Weights of a small GPT-style language model, trained from scratch on English Wikipedia.
Size: width 384, 6 heads of 64, MLP 1152 GELU, vocabulary 3071, 32.2M parameters.
MLP neurons of a small language model. Each row is named by its layer, matrix (up: input weights; down: output weights) and neuron, and shows model dimensions 0-95. Each number is 200 + 40 x the weight over its row's rms, rounded and kept within 0 to 999.
After each neuron's rows, "fires after" lists the tokens most often just before its 100 highest values on Wikipedia text that the model never trained on.

L7.up658,192,215,253,220,128,153,194,169,221,175,185,244,165,229,193,244,132,155,135,159,245,226,199,186,183,184,206,262,208,227,185,164,206,241,203,252,275,251,192,236,198,215,177,187,177,280,282,133,225,167,198,199,159,142,157,203,145,210,209,206,224,229,234,151,164,223,242,153,269,217,248,193,277,177,245,176,224,226,234,232,242,158,190,221,180,203,231,241,183,234,222,169,208,120,186,193
L7.down658,119,256,219,165,222,216,275,178,191,204,184,248,278,192,213,232,257,148,238,180,171,180,174,185,225,181,175,135,122,291,190,216,179,204,155,235,226,279,208,234,225,176,244,261,187,208,161,253,181,172,160,249,127,182,90,190,216,125,230,206,204,167,192,263,186,255,174,275,166,170,169,85,219,188,164,189,187,269,228,143,208,196,172,200,147,210,181,137,163,187,197,203,210,195,132,203
fires after: "B", "O", " b", " J", " Court"

L5.up1054,245,202,275,213,221,129,243,195,204,171,200,166,237,271,161,181,158,203,200,228,165,188,255,186,162,176,180,220,177,216,228,126,217,217,194,309,170,231,203,214,220,261,184,250,157,240,235,109,222,122,207,147,189,108,167,208,160,144,219,220,235,255,199,114,182,196,165,171,192,239,210,221,222,199,241,201,155,210,156,133,187,175,244,191,205,137,149,208,272,186,222,187,215,150,180,227
L5.down1054,262,225,119,182,188,200,245,266,203,206,198,211,239,151,212,168,289,243,257,280,223,192,164,195,178,240,172,274,243,208,251,217,197,226,181,191,154,222,161,172,254,133,217,192,209,218,209,186,208,155,148,195,180,186,171,180,192,197,185,138,144,194,220,177,233,185,221,141,168,161,140,145,224,226,223,246,224,247,222,192,170,207,243,251,164,185,133,124,197,240,176,175,175,203,238,246
fires after: " L", " J", " M", " Ar", "M", "O"

L4.up382,190,257,165,196,185,251,230,183,129,179,207,130,251,186,206,215,201,203,167,207,218,164,162,142,164,144,211,141,243,212,195,248,210,143,206,230,236,156,193,180,148,250,237,172,205,157,189,208,188,116,168,83,153,213,140,208,129,205,152,249,220,152,205,202,135,233,192,186,212,198,231,205,201,200,204,192,195,198,151,189,167,233,294,155,149,257,221,212,276,145,243,171,183,174,194,226
L4.down382,100,164,190,190,220,166,262,197,163,222,210,201,188,218,168,216,131,224,173,214,258,122,215,149,242,226,188,216,229,221,157,220,229,221,123,158,201,121,206,197,215,127,167,233,80,164,177,164,211,213,167,213,200,231,155,223,209,165,217,195,193,286,151,175,198,180,155,174,201,216,144,195,196,245,238,226,234,194,200,210,171,158,154,225,242,163,160,215,126,182,250,195,170,271,212,235
fires after: "4", "7", "5", "6", "3"

L15.up661,280,184,206,117,155,201,231,191,214,200,251,207,196,182,212,222,135,239,198,223,208,214,155,193,206,56,210,230,140,197,242,252,177,234,192,237,195,279,229,202,127,222,216,170,194,158,203,206,219,154,201,185,239,259,153,124,207,152,258,251,166,196,223,254,127,118,231,178,242,178,235,262,183,138,210,187,184,92,124,254,205,274,252,153,148,224,182,110,210,158,136,143,187,168,158,269
L15.down661,195,162,222,191,232,216,206,149,240,268,165,199,224,238,175,170,135,221,167,231,187,241,195,210,224,204,163,204,196,165,147,144,251,107,197,304,166,180,199,161,231,136,210,266,98,261,272,199,177,196,224,252,268,212,231,194,235,279,229,254,165,160,157,236,240,188,126,212,221,218,161,230,163,156,243,153,172,177,158,190,224,212,239,214,222,255,188,210,187,166,262,194,237,264,143,133
fires after: "0", "8", "1", "5", "4"

L10.up490,224,205,199,223,235,116,179,218,175,137,231,194,197,211,203,182,169,165,131,137,157,305,210,217,163,171,148,213,174,196,170,193,156,246,206,258,137,202,160,209,203,146,210,174,212,174,180,99,194,92,233,213,289,207,216,205,184,208,123,263,201,159,176,154,198,165,191,175,245,175,221,177,176,241,168,291,200,147,181,223,241,146,133,175,201,177,165,137,162,158,204,174,271,134,262,148
L10.down490,106,240,161,277,183,227,191,235,107,228,196,195,183,157,181,225,196,153,131,256,219,198,226,277,180,217,236,184,138,202,161,232,240,193,202,199,122,235,194,167,291,217,149,228,214,187,190,257,296,219,142,160,268,278,190,229,207,213,215,233,280,204,218,214,170,135,201,214,232,271,174,172,232,139,219,203,163,151,283,177,163,221,209,176,172,200,201,258,196,280,128,155,118,168,217,177
fires after: "l", " L", " l", " Col", "ol"

L5.up711,221,264,265,192,221,203,216,222,185,162,209,134,180,203,216,211,194,131,201,283,212,173,211,181,232,199,142,144,169,199,212,204,226,226,286,225,252,221,211,157,109,246,193,186,212,222,216,238,254,172,159,231,189,277,133,160,183,195,261,226,191,196,260,177,199,231,178,220,266,166,231,264,201,184,242,226,177,179,175,164,117,258,220,152,173,239,170,132,188,156,237,183,222,199,185,228
L5.down711,207,155,325,217,230,194,218,277,212,185,252,167,192,233,185,200,175,182,229,234,196,216,176,104,185,198,154,132,185,196,218,196,239,251,128,204,220,176,199,162,108,184,239,196,243,276,210,170,213,239,192,230,213,179,218,189,249,223,243,200,207,216,130,247,245,249,167,228,253,109,222,212,190,261,177,186,185,204,180,212,233,210,245,259,174,226,227,180,224,237,239,213,211,259,190,194
fires after: " D", " d", "D", " ", "4"

L5.up89,219,179,215,140,154,190,188,247,239,255,212,195,210,257,222,208,240,134,168,182,150,185,232,249,228,193,219,230,193,246,192,197,135,184,266,165,219,175,184,183,194,244,210,197,135,229,198,180,174,184,145,115,214,149,143,242,204,198,209,235,171,178,223,194,161,151,179,128,190,159,269,243,168,137,217,180,199,232,194,174,123,160,225,168,204,296,228,195,217,185,222,194,217,218,234,236
L5.down89,116,185,174,202,205,162,221,264,115,230,169,177,197,213,222,213,280,159,247,142,108,159,174,218,164,212,194,153,180,88,180,182,232,237,184,249,274,156,225,210,206,198,257,233,172,230,182,197,193,218,193,149,162,172,190,266,242,200,226,200,176,154,178,199,155,201,287,211,202,236,241,115,184,196,155,107,202,203,273,220,208,179,266,135,163,197,242,197,208,260,204,225,185,171,209,187
fires after: "\n", " t", " f", " cont", " ret", " T"

L5.up197,277,159,180,216,213,262,157,208,171,165,287,203,203,258,232,233,118,111,169,198,159,236,153,229,222,229,110,255,184,228,236,187,193,275,186,260,183,211,181,149,205,154,285,224,235,213,193,153,168,128,227,275,215,150,172,238,127,264,207,202,253,188,210,208,146,202,248,245,276,210,266,242,169,265,241,198,160,205,177,268,183,248,164,200,218,105,125,217,205,173,208,151,318,164,237,187
L5.down197,215,244,176,158,260,249,234,229,221,241,167,116,186,244,138,220,217,185,220,219,169,253,216,205,132,263,238,205,182,185,178,189,170,150,222,212,205,211,254,249,235,209,140,178,138,139,88,170,175,169,218,206,191,220,225,206,209,223,184,176,123,181,155,206,237,110,202,235,181,249,185,163,187,167,187,155,200,255,146,132,159,226,141,170,207,205,182,253,226,217,177,205,188,203,194,184
fires after: " L", " l", "L", " H", " k"

L4.up1116,196,258,270,232,228,189,131,153,150,185,129,188,164,146,210,200,304,109,182,179,217,283,236,154,225,183,156,185,168,158,206,184,213,202,277,269,172,212,202,227,140,194,224,262,232,276,265,187,202,183,205,202,228,195,249,227,134,249,237,226,197,224,181,200,279,197,174,209,209,243,236,207,161,234,202,167,251,162,200,191,124,226,167,159,210,164,214,201,159,214,236,164,252,191,166,138
L4.down1116,149,188,209,151,198,245,189,231,182,184,241,198,211,139,181,171,120,224,215,262,202,148,184,252,186,220,201,192,155,166,209,200,272,178,237,177,247,201,226,176,224,247,248,216,213,296,197,138,172,219,226,237,206,164,244,203,233,187,291,164,285,216,191,116,281,179,312,159,227,135,218,167,173,191,174,195,163,180,204,254,138,137,208,186,198,247,212,169,178,197,207,173,245,207,240,208
fires after: "h", " Y", " H", "H", "om", "y"

L7.up629,193,211,233,121,191,209,145,162,215,218,201,162,211,260,179,214,161,155,161,151,169,220,230,219,175,168,204,239,178,245,227,214,170,242,292,188,237,207,104,123,210,219,226,166,243,222,247,211,227,185,244,185,139,156,178,285,201,207,223,232,244,234,219,231,225,211,130,181,223,236,197,279,153,173,279,293,170,222,173,210,218,240,242,181,208,235,215,155,258,150,193,184,215,118,259,154
L7.down629,180,157,239,186,193,182,215,202,271,297,290,168,195,265,181,199,234,181,303,143,169,212,158,181,173,225,239,174,174,222,247,312,175,201,147,186,130,204,189,288,276,230,247,211,213,159,235,177,190,213,209,237,272,179,161,195,185,161,223,198,254,199,159,259,208,179,182,146,196,197,240,214,213,204,171,107,230,263,215,233,228,207,204,167,211,242,288,247,220,208,160,233,186,228,245,171
fires after: " D", " d", " W", " T", " t", " w"

L5.up550,229,218,198,115,282,201,182,177,227,211,217,241,186,167,186,241,143,253,197,253,156,173,139,246,195,199,186,176,188,212,223,221,293,266,274,159,239,169,232,168,228,260,165,219,176,287,241,197,255,254,230,173,180,227,163,166,196,171,297,254,227,256,190,192,212,124,205,200,214,169,171,239,156,185,176,237,179,125,261,209,136,168,208,208,173,155,185,180,172,210,164,146,243,189,133,184
L5.down550,275,209,185,241,215,185,216,229,234,210,285,176,247,234,218,168,225,200,180,158,230,142,238,216,162,199,229,282,203,260,244,210,144,228,191,201,136,193,229,146,147,182,231,155,234,234,211,156,195,202,204,256,191,234,194,154,195,146,137,201,242,228,217,162,194,163,206,191,204,199,221,207,150,260,154,282,87,207,154,234,159,207,211,204,221,229,173,211,183,191,228,266,207,219,177,164
fires after: " |\n", "s", " cont", "|---|---|---|---", " was", "ists"

L15.up785,233,212,229,209,177,72,263,205,171,207,231,258,217,163,244,228,235,205,153,215,149,205,171,269,178,177,218,224,191,147,212,288,214,176,254,153,155,306,246,221,170,232,247,227,222,168,252,143,175,149,232,213,217,201,172,147,130,265,214,140,228,264,189,266,148,230,185,205,158,186,268,226,118,277,156,254,234,172,147,235,191,232,160,171,264,160,158,230,212,150,166,114,192,224,109,257
L15.down785,243,215,190,217,255,240,174,175,289,168,99,246,219,155,198,199,255,105,154,209,164,250,140,172,186,184,151,217,222,139,168,154,208,170,232,151,202,249,223,220,185,274,206,197,194,230,239,219,230,207,172,222,247,215,200,103,188,217,214,183,215,151,178,212,264,192,221,202,214,159,180,256,234,200,193,111,209,238,194,218,179,161,263,172,228,146,262,245,184,177,239,223,97,221,221,178
fires after: "0", "9", "8", " cap", "6"

L5.up847,200,245,296,144,147,146,192,217,176,208,191,185,237,168,238,218,225,207,191,241,243,223,185,235,225,138,215,209,171,191,236,178,166,195,320,227,223,175,214,140,192,225,233,207,273,254,222,195,191,144,198,178,150,182,91,273,145,213,154,235,209,225,214,171,151,242,136,242,255,206,207,152,225,225,267,275,200,208,96,231,230,197,230,201,143,122,144,231,240,220,184,129,201,167,249,257
L5.down847,268,233,195,139,307,115,276,199,158,162,221,217,197,154,182,186,268,263,219,197,138,224,187,215,216,186,204,215,186,191,283,196,226,206,200,198,234,168,230,177,221,169,278,226,230,232,223,193,147,268,188,312,227,227,194,283,192,148,259,160,202,173,222,183,166,176,176,256,245,171,165,221,200,211,137,227,268,214,197,205,194,173,215,178,192,154,161,141,219,205,156,165,203,236,219,201
fires after: "T", "O", " A", "A", "M"

L7.up866,214,241,214,131,202,211,151,201,168,236,190,150,199,214,150,195,193,124,241,179,250,207,216,203,185,157,227,196,200,177,176,222,228,245,195,213,232,224,173,210,165,242,207,166,243,231,255,232,217,267,245,108,215,256,131,276,186,213,230,214,212,186,225,243,192,142,166,168,134,164,234,162,179,164,135,204,279,148,139,177,203,167,279,186,107,222,214,186,202,262,134,160,267,203,228,190
L7.down866,230,167,136,141,194,207,270,225,295,188,235,183,235,243,137,167,152,192,224,246,170,203,182,248,171,151,201,217,194,215,216,223,139,144,172,183,159,208,203,211,217,190,163,183,218,224,198,170,226,188,242,153,277,181,171,270,180,199,179,157,161,212,155,207,175,195,219,198,167,171,229,138,196,200,188,222,97,255,195,220,244,160,202,185,236,206,144,195,207,196,182,262,251,174,164,254
fires after: " |\n", " |", " was", " c"

L7.up652,168,217,304,220,102,141,211,187,236,196,244,205,166,179,161,218,212,133,214,266,239,195,183,153,273,169,169,192,177,198,197,135,206,200,220,265,198,197,193,169,158,218,247,220,212,196,220,172,175,105,217,252,261,188,137,230,184,261,240,281,331,278,229,90,208,155,184,143,133,195,220,188,239,187,231,140,191,261,197,233,180,163,206,208,231,153,149,220,203,228,178,194,262,214,172,149
L7.down652,173,190,205,187,154,202,184,165,248,234,209,236,224,178,225,250,260,251,172,233,207,182,166,239,234,196,220,164,158,250,216,219,225,174,223,211,233,174,125,200,166,137,176,206,226,239,173,211,217,156,206,205,221,172,243,155,223,162,274,205,168,221,119,180,257,249,278,178,192,205,179,148,217,250,202,185,190,226,192,306,221,277,150,142,186,198,233,191,241,186,180,210,236,252,240,231
fires after: "i", " Y", " Be", " A", "y", " two"